python train.py --head_dim=32 --init_std_o=0.0 --lr=0.00556 --decay_fraction=0.736 --decay_shape="linear"
MLP neurons of a small language model. Each row is named by its layer, matrix (up: input weights; down: output weights) and neuron, and shows model dimensions 0-127. Each number is 128 + 32 x the weight over its row's rms, rounded and kept within 0 to 255.
Before each neuron's rows, "fires after" lists the tokens most often just before its 100 highest values on Wikipedia text that the model never trained on. A number after a token or word is its count.

fires after: " S" 41, " s" 22, "S" 12, "P" 6, " sub" 5, " " 4
L9.up122 [169  83 103 100 102 165 173 109 197 100 113  93 117 153 207 162 144 158 133 138 136 152 141 127 164 162  83 151 122 122 161 108 105 150 149 114 176 139 165 145 168 191 168 140 117 158 137 135 109 159 138 177 166 150 143 164 170 134 155 150 144 111 198 177 101 145 103  97 133 137 108 185 104 176 174 128 145 108 187 182 113 137 148 137 197  88  61 124 147 165 130 122 167 180  67 139 174 114 107 165 136 143 134 160 114 163 183 168 130 141 153 102 115  94 195  96 202 105 145 176 151 151 130 153 163 120 164 102]
L9.down122 [105 105 158 156  92  97 145  95 102 183  89  98 149 114  90 111 103 120  80 136 107 161 126  88 198  84 100 104  96 137 159 175 153 114 124 116 102 118 128 109 202 179 122 108 119  77 153 148 123  83  96 138  99 102  99 153 123 179 142 180 128 129 113  90 155 144 151  88 161 122 130  92 174 140 137 117 150 155  96 117  88 196 160 121  77 100 140 127 115 126 141 165 179 103 112  97 114 120 129 148 151 140 116 121 114 172  16 156 123 134 168  96  99  66 188  92 123 125  66 100 147 125 150 165 135 205 148 119]

fires after: " s" 13, " " 11, " S" 10, " Pro" 7, " O" 7, "S" 7
L9.up577 [110 138 107 113 102 125 120 108 219 132 112  62 110 106 130 115 154 208 127 124  90 153 104  85 144 186 153 158 145 196 196 130  95 113 124 137 139 148 124 126 169 149 119  94  73 160 138  67 164 131 157  97 172 101 138 125 153  99 128 114  86 100 158 136  97 171 138 127  83 105 147  95 113 141 147  90  78  89 134 139 103 111  53  97 103 114 146  93 154 183 118 125 140 152 142 134 105  66  76 193 182  93 117 140 125 106 125 127 173  82 123 115 190  78 166 158 128 122 113 170 160 107 160  57 129 155 108 131]
L9.down577 [146 182 124 136 167  79 154 141 105 127 186 134 108 115 137  78  78  86  91  96 103 117 112 111 106 154  67  59  90 117 115 177 124 122 162 155  90 113 190  83 110 119 165 119 198 131 106 125 138  92 195  93 112  93 142 114 148 167 144 131 136 147 159 167 158 141 144  79 102 109 119 135 121 105 100  97 202 184 132 162 170 142 174 184 136 122 229 132 113 126 134 149 135 107 139 122 108 181 148 111 105 152 122 139 194 197 107  98 117 145 162 157  74 138 133 114 135  78 105 171 135 125 148 172 112 143 132 123]

fires after: " |" 31, " cons" 10, " reg" 5, " stat" 4, " there" 4
L10.up5 [178 152 111 168 170 166 158  98 147 155 147  94 122 126  88 141 131  94 142 124 154 127 149 138 136  86  97 112 191 102 152 147 168 121 166 127 117 117 129 131 151 100 147 169  95 105 113 183  81 143 123 167 122 112  85 149 106 100 115 160 111 168 124 148 137 173 104  66 126 151 123 135 152 146 107  96  68  96 128 146  97 101 109  76 226 115  97 120 100 171 141 143 134 151 169 104 151 168 152 115 146 111 136 161 122 166  96 120 167 102 152 113 101 149 104 104  69 141  99 182  92  89 134  89 154 139 191 102]
L10.down5 [112 182 115 154 138 142 154 160  88 119 138  59 163 114 180 133 145 136 121 141 157 117 105 108  60 131 109 127 133  97 155 175 127 147 182 173  65 126 164  85 187 103 127 132 134 136 116  57 106 155 125 122 129 154 157 111 105 101 134 118 115  93  94 122 163 167  89 133 105 121  94 125 168 151 138 157 143 101 167  65 156 131  77 144  87 130 113  99 104 107 116 137 131 104 170 124 162 112 125 141 153  85 128 198 144 191 149  84 162 158 142 157 134 177 121  97 133 161 131 176  88 156 120 123  51 125 182 103]

fires after: "\n" 42, " (" 11, "F" 4, "S" 4
L4.up590 [191  78 113 167  94 113 123 121 131 168 157 146 121 138 122  71 115 131 171 108 106 136 143 121 149 128 149 110 114 127 124 118 116 109 151 123 139 148 154 107  99 115 128 185  72 162  91 112 139 145 148  86 143 114 175 163  89  82 166 117 107 165  84 138 113 176 146 157 114 135 115 155 142  69 137 105  98 135  60  99 139 157  96 211  95  72 121 160 105 157 206 138 177 125  64 113 178  84 118 151 117 141 148 146 188 188 127 150 124 161 149 117 135 106 167  48 128 147 144  95 129 116 123  79  96 123 166 113]
L4.down590 [102  66 117  87 137 198 168 128 176  76 146 164 169 135 111 131 106 106 100 120 121 138 104 149 134 137 164 128 163  67 122 128 163 138 123 124 169 134 118 170  80  74 109 185 166 109 175 121  86  90 111  96 145 142 108 175 135  88  83 154 103  84  88  97 171 190  98 141 118 114  90 144 180 177 177 143 132  86  95 113  77 182 159 145 150 159 178 112 144 157 113 126 135  99 147 118 145 151 174  99  95 171 104 123 152  92 102 116  88 187 118 133  82  76 159 116 145 163 124 140  75 118 148 201 140 113 131 115]

fires after: "." 48, "\n" 16, " up" 6, "==" 4
L10.up624 [140 139 134 103 160 169  74 131 178 163 192  65 148 112 147 136 151 133 145  58 137 201 165  88 160 121 103 144  77 145  91 130 127 150 109 132  93 103 108 113 138 112 146 156 150 149 128 159 162 156 128 101 126 110  91  81 161 123  74 160 161  86  52 129  99 161 166 102  84 144 115  76 179 144 131 167 113  98 142 104 153 145 157 126 112 149  84 148 105 109 143 116  82 154 104 132 111  88 180 175 144  69 140 118 137 111 139 135 120  70 136 138  84  83 111  93  64 101  87 137 127  89 144 159 162 154  96 114]
L10.down624 [126 128 135 101 131 117 150  86  98 138 154  54 150 106  92 104  85 115 164  91 127 132 140 145 142 139  73 171 137 135 146  82 124  90 128 122 172 115 137 130 145 109 158 170 131 179 109 138 155 141 127 114 138 152  91  66 127 130  50  96 138 117 148 132 107 178 133  80 101 121 120 110 135 104  71 143 135 129  79 149 172 143  43 114  94 105 143 173 177  76 141 138  64 117 120 110 101  85 114 173 107 131 151 108  64 127  96 147 178 122 110  84 111 141 185 118 106 135 122 199 110 122 106 177 164 141 126 139]

fires after: " m" 49, " " 9, " pr" 5
L5.up562 [187 156 155  79 168 138 145  91 160 108 122 134 159 150 143 116  68 155 117 114 115 167 108  77 119  98 161 132  69 103 151 141 140 116 167 106 144 177 138 145 166 172 153 139 156 149 104 152 150 122 129 147 129 100 166 134 187  79 107 146 175 120 128 181  59 117 100 182 161 125 136 152 193 176 174 174  73 107  96 179 155 109 112 166 109 141 156 116 119 100 137 106  97 135  77 128 159 131 148 128 104  95 135 109 174 174  84 125 128  84 138  99 166  84 144 168 113 142  82  90 112  89 105  35 130 137 127 139]
L5.down562 [146 151 157  84 158 159 116 136 111 168 221 100 100 162 135 164 117 191  97 108 101 161 160 130  62 111 107 161 141  78  98  91 181 131 204 151 121 156 128 134  87 147 102 100 146 124 147 105 120 108  90 116 178 144  89 163 131 133  39 119 172 117 132  69 109 126 172 161 144 121 146  93 132  95 125 135 141 135 114 102 111 150 203 186  86 103 115  84 174 129 129 119  62 102 130 127  94 119 108 144 160  44 163  91 108 113  99 158 103 114 104 111 156  58 127 110 169  63 212 120 158 114 120 112 105 174  93  98]

fires after: " m" 23, "ol" 8, " M" 6, "b" 5, "M" 5, "ur" 5
L10.up510 [101 128 114 111 111 108  75 105 183  75 108 132 103 106 167  82 104 112 157  91  52 146 142 101 135  97 165 147 168  99 132 101 158 153 198 119 138 130 115 121 154 138 163 196 164 107 131  61 150  91  70 179  67  84 135 175 144 113 102  84 136 136 150 117 176 117  90 119 102  99 172 214 112 112 137 155 184  65  93 169 183  86 147 149 134 113 151 127 167  97 131 152  59  91 123 148 141 111 155 137  89 152 150 131 138 150  75 137 170 132 120 116 148 103 108 150 134 111 148 142 110 117  90  67 116 128  55 111]
L10.down510 [109 120 141 147 186 168 116 157 147 169 110 132 142  69 152 131 115 105 101 100 132 117 121 118 210 129 120 101 135  99  84 162 169 158 133 130 110 123 123 145 117 100 154 123 118 169 126  80  87  89  88 105 116 134 142 167  41 109 152 208  86 157 163 120 139 102 146  89 175 147 121 103 122 128 123 197 151 153 121  81  74 165 151 191 209 135 139 149 154 115 158 139 169 127 113 112  88 100 141  81 203  65 129 119 119 104  93  92 132  85 217 135 132 111 148 157 109 127 140 112 136 176 189 100 152 168 113 111]

fires after: " |" 70, " " 6, " to" 4
L9.up624 [136 106 134 134 179 144 194 138 139 130 160 101 156 156 144  82 177 148  96 113 131 185 101 157 107  80 169 130 123 142 140 108 122 142 116 147 203 135  89 160 166 144  81 115 124 166 110 129 117 115  93 134  74  79  90 150 128 121 137 107  50  85  89  98 113 127 124 148  69 129 160 144 117 107  98  97  77 110 135 164 130 159 108 115 155 164 147  74 186 131 194 156 127 115 118 160 144 175 127 164 146 130  69 146  91 134 103  53 119 123  94 123 135 129 187 140 124  97 151 183  96 177 114 114 127  92 115  79]
L9.down624 [155 146 134 164 129 116 156  39 151  89 159 132 147  69  97 124 137 137  93  74 170  93  78 148 134 150 176 116 131 125 122  72 185 156 132 171 126 119 165 106 140 155  91 114 137 167 120  90 164 165 175 164 155 171 137 120 141 127 140 176 156 139  90 135  78 160 129  89  95 117  96 174 180  92 110 181 104 124 148 112 100  88 150 110 154 139 109 159  86 121 111 111  98 162 135 110 128 112 131  97 185 194 104 139 102 222 183 113 169 107 154 126 160 132 108 110 145  96  93  61 150 128 137 136  88 136 169  58]

fires after: " to" 63, " and" 12, " or" 9
L5.up424 [108 117 151 120 148 128 109  98 146 140 118 164 131 161 192  58 170  79 148 185 135 132 116 194 119 104 103 149  95 137 163  91 118 107 166 125 133  99 128 138  99 164  84  82 104 102 104  61  72 153  91 142  85 155 107 120 140 101 178  81 118 144  75 126 101 152 134 132 122 124 123  99 149 127 117 170 118 127 114 150  98 114 218  46 122 143 151 109 156 168 140  63 139 118 158 139 150 126 136  82 160  98 110 209  77 115 108 133 185 153 151 134 113 180 192 116 122  99 141 180 117 150 126 104 127  96 104  99]
L5.down424 [119 111 201  97 158 119 113 132  78 134 119 131 103 140 182  94 108 140 146 131 141  65 130  56 107 105 131 139  87  83 155 116 120 212  94  99 170 130 174 171 145 100 142 119  74 128 140  82 165 121 166 167 105 122 128 146 120 143 171 137  70 104  30 155 159 103 171 197 118 110 123 121 157 119 134 158 148 145 115 146  97 110  98 138 102  91 148 145 127 150 210 180 151 163 162 155 153 135 184 100 139 126 192 131 119 198 131 144 155 122 107  96 157 134 131 121 111 161 134 104 212 152 128 114 117  97 133 163]

fires after: "\n" 28, "." 16, "ased" 13, " F" 9, "On" 5, " on" 4
L10.up323 [149 141  96 114 136 215 134 138 117 137 186  70  95 167 139  67  98 129 123 110 141 130 119  85 104  90 103 137 150  97 103 116 122 106 157  83 145 153 132  46 148 132 106 151 165 131 183 123 166 164 112 113 108 148  90 101 162  74  93 122 126 160 164 148 143 168 141 173 110  78 115 124 121 150  99 120 129  56 135  81 132 110 118 133  72 141 164  91 154 148 190  90 148 127 143 144 132 142 205 131 140 137 154 102 136 112  97 109 116 142 123 161  72 121 121 129  95  92 153 179 151 116 122 127 140 110 158 156]
L10.down323 [115 128 116 113 137  76 168 229 149 131 136  87 172  99 177 103 157 140 109 153 152 106 163 115 169  90 163  93 163  96 165 113 138 101  94 148 148 117  94  60 122 118  64 192 129 175  80 156 102 114 125 159 151 165 108 142  86 112  86 190 189 136 116 135  86  97 122 155 176 156 135 131  97 150 130 180  81  90 111 142 131 199 147 118  84 113 102  98 154 118 140 101 132 127 122 116 153  44 135 136 158  78 203 131 153  86 103 150 104 100  81 139 159  90 133  64 157 151 150 141 122 109 153 133 127 104 135 107]

fires after: "v" 21, " exp" 11, " aff" 8, " app" 6, "rop" 5, "s" 5
L12.up626 [131 146  81 107 168 187 162 157 185  81 131 162 117 100 143 135 165 148 155 152 133 191 159 120 108 124 190 157 120 129 154 172 107 180 149 148 143 166 114  73 129 108 132  76  82 135 108  84 150 137 157 166 145  99 144 114 108 183 127 158 112 102  70 152 167 101 107 136 138 154 148 159 132  70 102 127  58 218 167 173 171 118 100  89  91  77 147 119 196 195 184 100 114 117 118 143 114 132 148  96 135 114 164 105  87 142 132 127 160 147 143 142 140 153 130  98 136 117 144  88 143 116 107 137 158 137 125 182]
L12.down626 [ 64 120 133 159  92 143 132  96 160 180 154  84 150 161 156  56 135 113 118 145 148  81 133 107 122 147 184 124  99  77 160 145 147 140 145 110 197 149 138 145 155 106 110 165 144 132  44 127 145  99  75  92 156  89 145  89 136  93 110 121 200 102 112 131 124 156 119 113 151 200 144 125  92 173 179 115 162 113 132  93 156 148 131 141 122 164 167 142  67 133 119 184 143  93 153 118  89  95 144 174 146 119 125 133 134  89 128 156 136 116 205 133 137 100 122 141 162  83  49 109 114 169 112  91 101 182  73 156]

fires after: " In" 14, " S" 13, " in" 12, " 18" 9, " s" 7
L5.up367 [155 109 110 198  88  72 161  69 178 160  99  95 135 205 107 150 132 165 151 168 110 120 109 141 153 121  41 150 158 137  82 143  92 105 137 125 166 155 127  92  47 104  99 103 113 116  98 123 103 147 106 150 100 127 128 126 168 141 115 149  98 161 126  93 101 160  57 142 111 197 154 162 122  97 161 126  98  86 133 119 140 102 118  78 159 144 144 132 165 208 157 126 101 167  52 113 152  83 127 127 162 144  88  63 110  88 117 154  99 114 125 113 156 108 138 119 155 101 111 178 157 109 153 133 147 145 122 114]
L5.down367 [148  64 180 117 135 148 177 122 112 109 129 162 122 120 116 119 101  91  91 144 173  37 168 106 107 106 166 113 125 122 102 139 160 176 121 131 112 106 174 104 146 111  65 106 104 144 113 128 139 142  75 120 116  49  63 151 129  86 145 117  95 172 146 140 124 160  87  81 141  88 112 150 134 172 131  71  98 133 109 124 129 163  87 133 150 104 120 200 101 177 124  59 147 110 168 157 118  92 128 145 203  95  92 108 122 161  94 127 145 126 136 109 168  71 140 155 150 139 147 155  86  87 143 133 176 143 106 168]

fires after: "\n" 70, "|" 15, "-" 11
L5.up22 [138 115 124 135 102  78 106 173 137 167 147  78 169 109 139 125  61 160 161 156 120 132 135  75 153 121 160 173 188 110  99 117  98  67  99 131 122 149 112 142 100 151  79 120 151 166 103  83 120  79 138 210 120 135 173 113 124 184 109 131 135 175 128 183 103 118 143 151 180 185 145 106 139 127 116 124 147 112 179  87  57 131  89 117 124 118 111 111 178  57 111 109  84 129 132 104 213 141  89 109 143 126 144 114 169  77 130 112  99 129 114 114 134  91 116 109  90 150 113 155 164 153 153  55  53 142 107 145]
L5.down22 [118 101 116 107 150 145 116 120 116  99 100 138 177 163 148 127 100 168 136 159 129 105 107 153 133 143 134 125  87 163 125 102 199 163 143  72 177 100 160 125  84 100 161 126 156  88 147  89 150 176 126  59 128 115 110 139 137 150  94 201 111 116  99 150 150 103 127 120  73 151 165 165  85 141 149 159  75 112 105 116  78 117  85 208 103 150 173 109  91 116 255  64 134 106 130 116  85 139 160  93 109 133 120  74 106 125 178 133  97 138 130 144 187 161  83 126 137 146  79 114 166 128 102 134 186 108 128 149]

fires after: " (" 24, "\n" 17, " up" 12, " is" 4, "em" 4
L5.up86 [156 137 116 143 147 103  67  68 163 141 174 174 133 178 115 119 153 131  85 176 117 138 129 111  83 128 167 135 137 198 173 123 111 122  85 110 232 117 122 103 129 124 132 151  86 146  96 121 117 152 170 161  94 141 151 159 175  98 167 139 154 113  64 153  46 140 144 173 194 159 132 136 131 165 113 195 179 185 103 138 107 162 120 135  98  71  89  95 109 133  77 133 124 113 163 127 180 159 126 140  95  95  93 128 156 138 109 186 134  76 123 149  99 122 120 131 128 121 149 122  95 117 178  67  47 115 171 129]
L5.down86 [137 115 111  61 156 113 111 123 150  81 126 163 162  88  67 164 130 112 101 150 155  93 141 139 191 141 160 129 133 121  87 149 174  81 150 129 153 118 132 116 101 165 136 130 111  73 171 161 148 136 117 122 135 136  74 119 124 117 152 157 152 117 124 128 167 121 142 146 121 198 150 158 109 141 156 112 189 128 127 113 142 124  40 155 150 154 137 162 182  98 157 135 148 102 107 199  80 202 105 125 105 189  78  55 103  73 139  86 138  69 115 156 158 129 115 101 136 153 131 141 142  49 108 147 134 129 101 117]

fires after: "v" 13, "m" 10, "um" 8, " aff" 8, " requ" 6, "i" 5
L7.up634 [127 158  95 101  64 168 202 145 147 134 170 138 117 108 169  97 141 139 155  81 107 172 128  85 139 102 105 196 139 116 150 123  77 124 160 129  95 136 113 152  94 117 149  95 153  79 108 188 153 159  52 173 173 131 138 154 155 151 150 136  69 149 105 135 123  92 115 169  92 117 117 155 106  96 201  92 108 181 147 163 142 146  87 151 142  97 131 144 158 117  97 104 109 140  48  57 105  62 113 125 139 130 144 139 134 148 198 115  77 145  80 108 126 137 155  60 173 128 110  79 105 144 171 153 120 115 115 151]
L7.down634 [ 96 132 181  84 134 151 156 155 107 143 107  98 116 194 112 126  99 129 157 163 149 134 132  55 120 145 170  92 158  58 158 185 158 114 128 129 143 160 115 109 112 164 120  69  14 146 137 156 104  89 141  93 114 152 127 142 119 138 123 151 171 121  79 116 165 124 137 155 181 126 116  88 146 101 183 204  79 111 176 153 142 117 149  82 118 150 111  85 126 101  92 133  93 110 106 140 143 158 121 125 159 143 114  67 190  88 121  90 136 115  84 140 119 164 103 135 100  99 155  92 178 147  90 115 110  89 141 135]

fires after: "==" 51, "-" 14, " (" 4
L9.up547 [102 160 154 137  28 155 120 114 168 138 138 136 164 117 175  90  68 138 168 170 110 176 153  92 151  45 126 161 122 173 108  93 110 156 129 152 179 153  84  74  91 131 130  81 125 128 171 167 123  94 115 141 134 170  81  97 125 152 129 129 141 157 116  76 159 107  97  87 134 162  80 135 131  98 140 179 129 143 134 122  91 164 134  78  85 107  77 138 138  77 162 117 134 130 129 131 160  92 146  64  86  86 122 210 146  68  95 145 126 173 138 124 135  93 130 137  86 140 140 125 135 153 119  83 122 159 116 130]
L9.down547 [124 113 159  77 134 122 121 122  85  95 122  79 153 148 124 145 121 154 186 120 121 157 103 153 121 144 157 121  99 150 126  71  83 115 111 174 102  97 142 145 166 142 162 140 114 163 119 107 151 163 121  87 147 186 131  96 128 125 120 106 134  81  10 108 152 124 105 124 139 160  95 125 150 213 113 120 137  95 126 119  98 113  87 172 154 116  94 134 124 109 139 110 128 139  95  89 161 168 116  43 156 141 107 123 137  83 178 157 155 140 150  89 149 140 166 164 161 119  86 184 107 198  88 118 146 119 135 174]

fires after: "===" 22, "\n" 21, "==" 19, " P" 6, " |" 5, " (" 5
L5.up147 [137 122 109 133 144  79 181 143 152  71 154 121 166 131 146 115 163 151 115 159  88 179 119 130 113 134 145 124 102 146  82 176 124  89 175 140 143 184  97 126 107 214 107 119 120 203 161  82 136 129 127 182 141 148 117 106 155 138 142 111 131 132 149 132 117 100 123 148 139 142 151 124 113 161  87 117 175 135 109 121 109 102 225  75  74 118 109  89 123 124 117 141  99  99  95  76 150 139  79  82  81 127 118 102 186 151  78 106 161 148  95 122  86 123 207 119  52 175  76 102 122 107 116 163 114 123 142 172]
L5.down147 [177 105 136  99 155 179 130  97  76  56 112 121 106  72  81 105 122 138 145 127  90 122  68 137 202 124 123 147 147 158 161 124  70 119 116 152 161 124 128 118 109 168 131 132 153 149 143 135 187 133 159 118 163 140 152  83 118 122 121 129 137 141  89 125 149 143 184 104 168 148  92 178 119 134 117 177  98  40 119 110 130 148 145 148 160 156 117 175 204 141  94  88 138 102  87 179 134 147  74 174 148 112  82 156 137 102 171  97  83  90 122 110 192 165 167 149  95 100 104 127 123 197  78  79  72 126 112  78]

fires after: "==" 16, "." 15, " S" 11, " s" 10, "===" 8
L11.up426 [154  89 119 169 195 109 178 124 162  66 141 123 201 116 132  76  58 140 153 141  73 138 185  90 139  95 159 125  80 109 156 202 113 113 104 100 163 127 122  78 101  86  87 189 114 147 168 140 155 150 142 140 167 148 129 163 159 130 185  69 181 154 132 157 133 164 156  81 147 121 124 112 125 113 117 194 179 132 111 115  51 105 129 169 119 103  80  91  88 151 119 135 174 118 117 133 144 149  66 129 127 101 127 119 137 139 120 147  42 143 170 102 126 103 167  78 120 150  71 132 153 120 117 156 111 133  73 118]
L11.down426 [155 141 105 133 103 153 121 198 105 168 122  52 132 112 147 122 221 170 116 133 142 189 153 164 133  67  95 131 151 143  91  63 100 111 110  74 127 142 118 161 170  92  74  92 150 127 177 138 142  81 110 137 141 130 116 171 137 111  85 128 111 112 140 179 141  93 173 110 100 163 119 199 120 129  91 132 136  90  97 102 193  71 127 106 168 142 140 183 126 109 184 143 192 110 111  23 114 154 112 123 144  75 112 138 143 103  95  99 129 112 140 110  82 101 108 101 154 156 133 117 164 125 137 154  85  81 110 121]

fires after: "\n" 26, " is" 14, ")" 12, " was" 7, " (" 6, " =" 6
L10.up439 [194 146 107 114 103 175 157 171 116 103  61 140 140 153  70 104 120  65 131 164 126 161 121 148 142 134 110 115 205 148 128 141 135 116 157 131 100 169 147 114 145 111 130 120 222 110 178 130  95 144 100 160 166 124 125 153 156 110 108 177 111 160  54  25  67 123  96 188 180 185 175 126 103 157 171 154 151 152  64  89 132 156 133  98 111 126 151 163 147 177 119 138 145 162  97 106 163  93 117 125  50 131 118 135 187 140 133 147 126 137 154 115 136 110 111 138 115 179 131 107 149 138 114 133  90 136  91 143]
L10.down439 [188 154 124  97 126 129 126 119 171 105 148  90 126 102  75 121  85 185 133  60 148 114 106 151  94 110 100 140 197  83  81 150  96 121 135 168 103 178  68 121 174 121 116 134 167 163 116 137  88 186 136 130 155 111 117  99 100 167 175 161 160 128  74  82  97  90 122 160  77 110 146 148 162  82 139 135 134 152 100 112 109 115 105 141 167 138  66 164 156  98 134 133 125 137 139 110 129 115 192  75 111 138 220 108 170  82 143 142 140  98 114 173 186 142  57 132 110 110 110 172 130  53 144 111 141 134 144 113]

fires after: " R" 35, " rec" 13, " re" 9, " r" 7
L7.up135 [176 136 170  98 119 148 160 143 108 164 126 150 148 142 150  94 110 104 201 110  90 127  99  39 134 146 146 141 202 117 112 124  98  87 116 163 104 123 129 146 170  97 152 100 112  41  76 172  42 117 124 163 111 113 133 151 100 163 121 206 177  60 144 140  96  91 120 175  84 128 109 129 158 159 154 207 119 115  91 100 152  93 118 124 134 130  82 121 130 157 120 132  90 121 132 151 135 100  80 137 111  83 160 137 171 134 124  75 107 120 124 102 109 120 109 136 123 130 121 110  85 199 148 139 147 116 157 151]
L7.down135 [148 107  89  81 150  78  93 143 153 171 121 104 136 127 154 192 130  86 119 137 131 146  63  45 143 133 165 160 110 122 140 163  69 121  90 172 140 134 185 154 102 129 114 142  99 102 143  66 129 157  94 202  88 158 119 141 106 193  83 120 122  92  70  96  73 176 130  87 198 109 113  84 116 132 172 130  95 145 114 167  74 160 117  96 109 127 110 128 159 131 129 149 120 176 119 122 119 126  82 134 155 150  96 167 127 170 163 139 163  83 241 163 172  78 113 103 132 129 144 148 151 173  79 130 110 102 175  76]

fires after: " |" 20, "-" 13, " " 10, " (" 8, ")" 8
L12.up102 [119 120 173 131  89 194 134 140 103  98 118 128 103 118 113 113 115 113  95 156 140 109 129  64 175 173 151 178 135  83 152 117 141 121  86 180 142 172 140  81 127 146 158  83 189 144 117 147 114  97 144 108 117 146 141 108 156 144 118 101  78 130  69 140 124 105 145 132 135 130 118 170 101 203 156 115 142 101 115 136 164 177 147 114 123 151 125  94 144 145 161 160 149  73 159  93 146  70 107 188 114 181 134 156 148 117 197 103 165 106 108 181 144 200 111 129 123 157  98  79 142 109 127 144  35 170 131 166]
L12.down102 [131 143 118 155 124  84 197 127  57 126 115 116 129  95 128 153 136 174 144  66 136  83 143 109 112  89  77 135 192 174 153 133  91 133 139 129 121  70 112 104 136 145  96 128 113 142 171  89 145 105 111 211 109 149 114 126 112  96 105 144 138 159 127 165  89  89 131 201 109 154 190 125 113 124 109 179  84 127 108 132 112  80 104  87  85  70 152 131 110  93 135 105 157 161 122 137  30 175  97 137  74 100 120  96 143 142  95 105  90 104 141 119 146  99 160  94 122  94 149 213 113 140 186 160 140  93 148  89]

fires after: " to" 22, " and" 9, " g" 6, " for" 5, " \"" 5, " re" 4
L11.up217 [ 97 192 116 113 107 138 130  52 131  89 200 110 161 165 111 152 125 172 132 108 140 192 122 100 151 116 155 153 106 170 175  72  97  47 131 122 149 102 102 144 198 101 128  83 153 142 133 162  91 106 110  82 116 138  86 138  88 129 175 125  69 107 120 131 103 152  98 179 137 159 142 152 124  82 119 111 140 126  47 122 147 152 155 134  66 178 112  75 144 107 134 107 152 134 137 143 125 150 137 114 157 109 120 185 104 168 166 171  88 132 142 114 165 109 131  93 140 101 178 171 125 109 119 176  99 170 169 112]
L11.down217 [118 116 127  87  80 178  81 113 226  48 125 132  89 214 158 140 176 114  81 138 166 162 124 153  57 174 167 123  97 165 141 119 153 112 120 180 116  96 122  91  76  99 146  55 139 171 118 148  64 124 171 139 129 149 127  84 175 128 118 157 162  58 125 126  96  97 165 141 140 151 134 121  70 135 112 100 130  85 162 157 142  73 176 115 142 130 128 113 133 146 142 120 104 126 162  97 142 123 129 117  90 145 100 145  69  93 154  97 112 188 132  86 132 136 158 119 144 168 161 137 123 183 173 168 166 152 118 114]

fires after: " acc" 20, " pro" 15, " rec" 7, " trans" 5, "irc" 5, " r" 5
L7.up546 [135 107 105 137 119 142 109  90 124 138 106 126 157 121 168 187 230 136 105  87 144  67 102 126 138 127 132 156 145  86 117 181  95  90  72 127  96 174 166 136 141 121 156 153  93 157 133 146 105 152 133 166 163 146 107 170  93 186 121  90 185 115 113 156  87 141 140 136 129 134 123 155 113 170 121 152 157 149  95  57 169  86 101  95  99 125  82 149 141 146 119 102 123  99 124 103 135 113  83 164  95 156 131  83 123 144 149  81  94 162 202 168  90 120 124 119  97 111  98  84 146  89 160 120  90  38 119 124]
L7.down546 [ 88 134 129  95 181 169 138 168  95 124 119  91 150 136 109 108 159 116 164 152 151 148 120 101 163 178 144 153 121  58 107 115 128 120 107 149 152  91 128 133 125 131 104  71 133 140 117  83 123 141 107  89 133 119 129 110 139 108 165 129 109 139 155  63 147 137 154  71 165 156 130  46 131 133 137 181 108 133 169 136  61 140 142 177  99 128 134 143 120 207 175 132 153 131 101 110 166  96 124 159  84 101 111 115 156 174 105 123 141 173  91 151 165  93 127 194 121 127 100  72  80 126  89 149  75 156 199 129]

fires after: " S" 28, "S" 16, " (" 6, "U" 5, "s" 5
L6.up249 [141 139 128 153 121  73 200 131 145  85  90  76  91  87 134 125  89 135 160 144  71 119 121  83 153  58 165 141  90 110 127  75 116 139 118 116 176 133 184 130 118 145 102 127 133 159 164 101 141 122 153 121  75 141 151 129 138 110  88 172 120 146 145 112 120 208 139  88  84  85 102 196 153 200  86  89  46 108 144 129 110 125 126 133 100  91 120 164 105 184 143 146 111  98 131 108 190 120  94 193 127 104 110 143 178 143 130 174 150 152 174 150 137 123 153 152 125 130 145 145 159 111 128 151  96 131  92 151]
L6.down249 [125 130 146 127 124 105 157 201  70 106 184  85 152 138 114 128  79 150  93  89  93 175 109 159 104 140  93 159  88  87 158 135 120 125 138  68 110 125 150 104 106  87 131 105 154 118 116 142  91 145 112 162 204 114 152 144 108 148 113  99 139 193 134 132 135 134 113  94 118 105 120 114 143 137 140 152 148 117 138 125  91  97 125  71 101 119 174  78 115 178 135 153 159 121  77 188 158 171 132  81 165  87 139 174 136  92 117 145 115 113 124  80 183  75 172 125 124 126 163 145 204 125 125 117 147  48  77 162]

fires after: "-" 33, " (" 18, " Mc" 5, " II" 5
L4.up269 [ 99 131 124 139  94  44 111 143 135 133 127 150 146 157 110 108 113 141 136  88 172 168 149  85 159  76 106 108 136 137 110 130  82 171  93 148 133 170  38 171 118  99 151  77 124 112  87 148  95  89 139 148 144 147  95  78 170 119 145 169 183 159  92 106 120 140  99 118 107 173 124 100  39 146  78 125 158 195 142 118 125 155 114 135 143 135  64 120 167 132 185  95 157 122 166 174 132 135 128 119 166 133 106 184 145  99 158 216 137 101 159 186  77 154 130 139  81 131 172 152 120 138  95 138 128 115 131 133]
L4.down269 [ 90 129  66 143 136 157 135 142 135 133  90 182 147 140 151 108 122 192  46 163  91 169 184 109 122 109 126  83  63  71  98 151 132 157  93 123 136  65 206 121  99 103 150 135 130 113  99 157 122 112 148 160 114 157 119 170 106 115 149  37 140 129 139 112 151 159 129 164 144  82  97 104 130 175  87  93 104 177 137 110 148 137 150 140  64 121 207 155 122 122  98 140  75 144 141 173  86 161 139 121 113 149  59 145 122 103 144 124 113 138  93 110 112 130 166 123 145 176 140 190 114 140 116 116 161 133 138 138]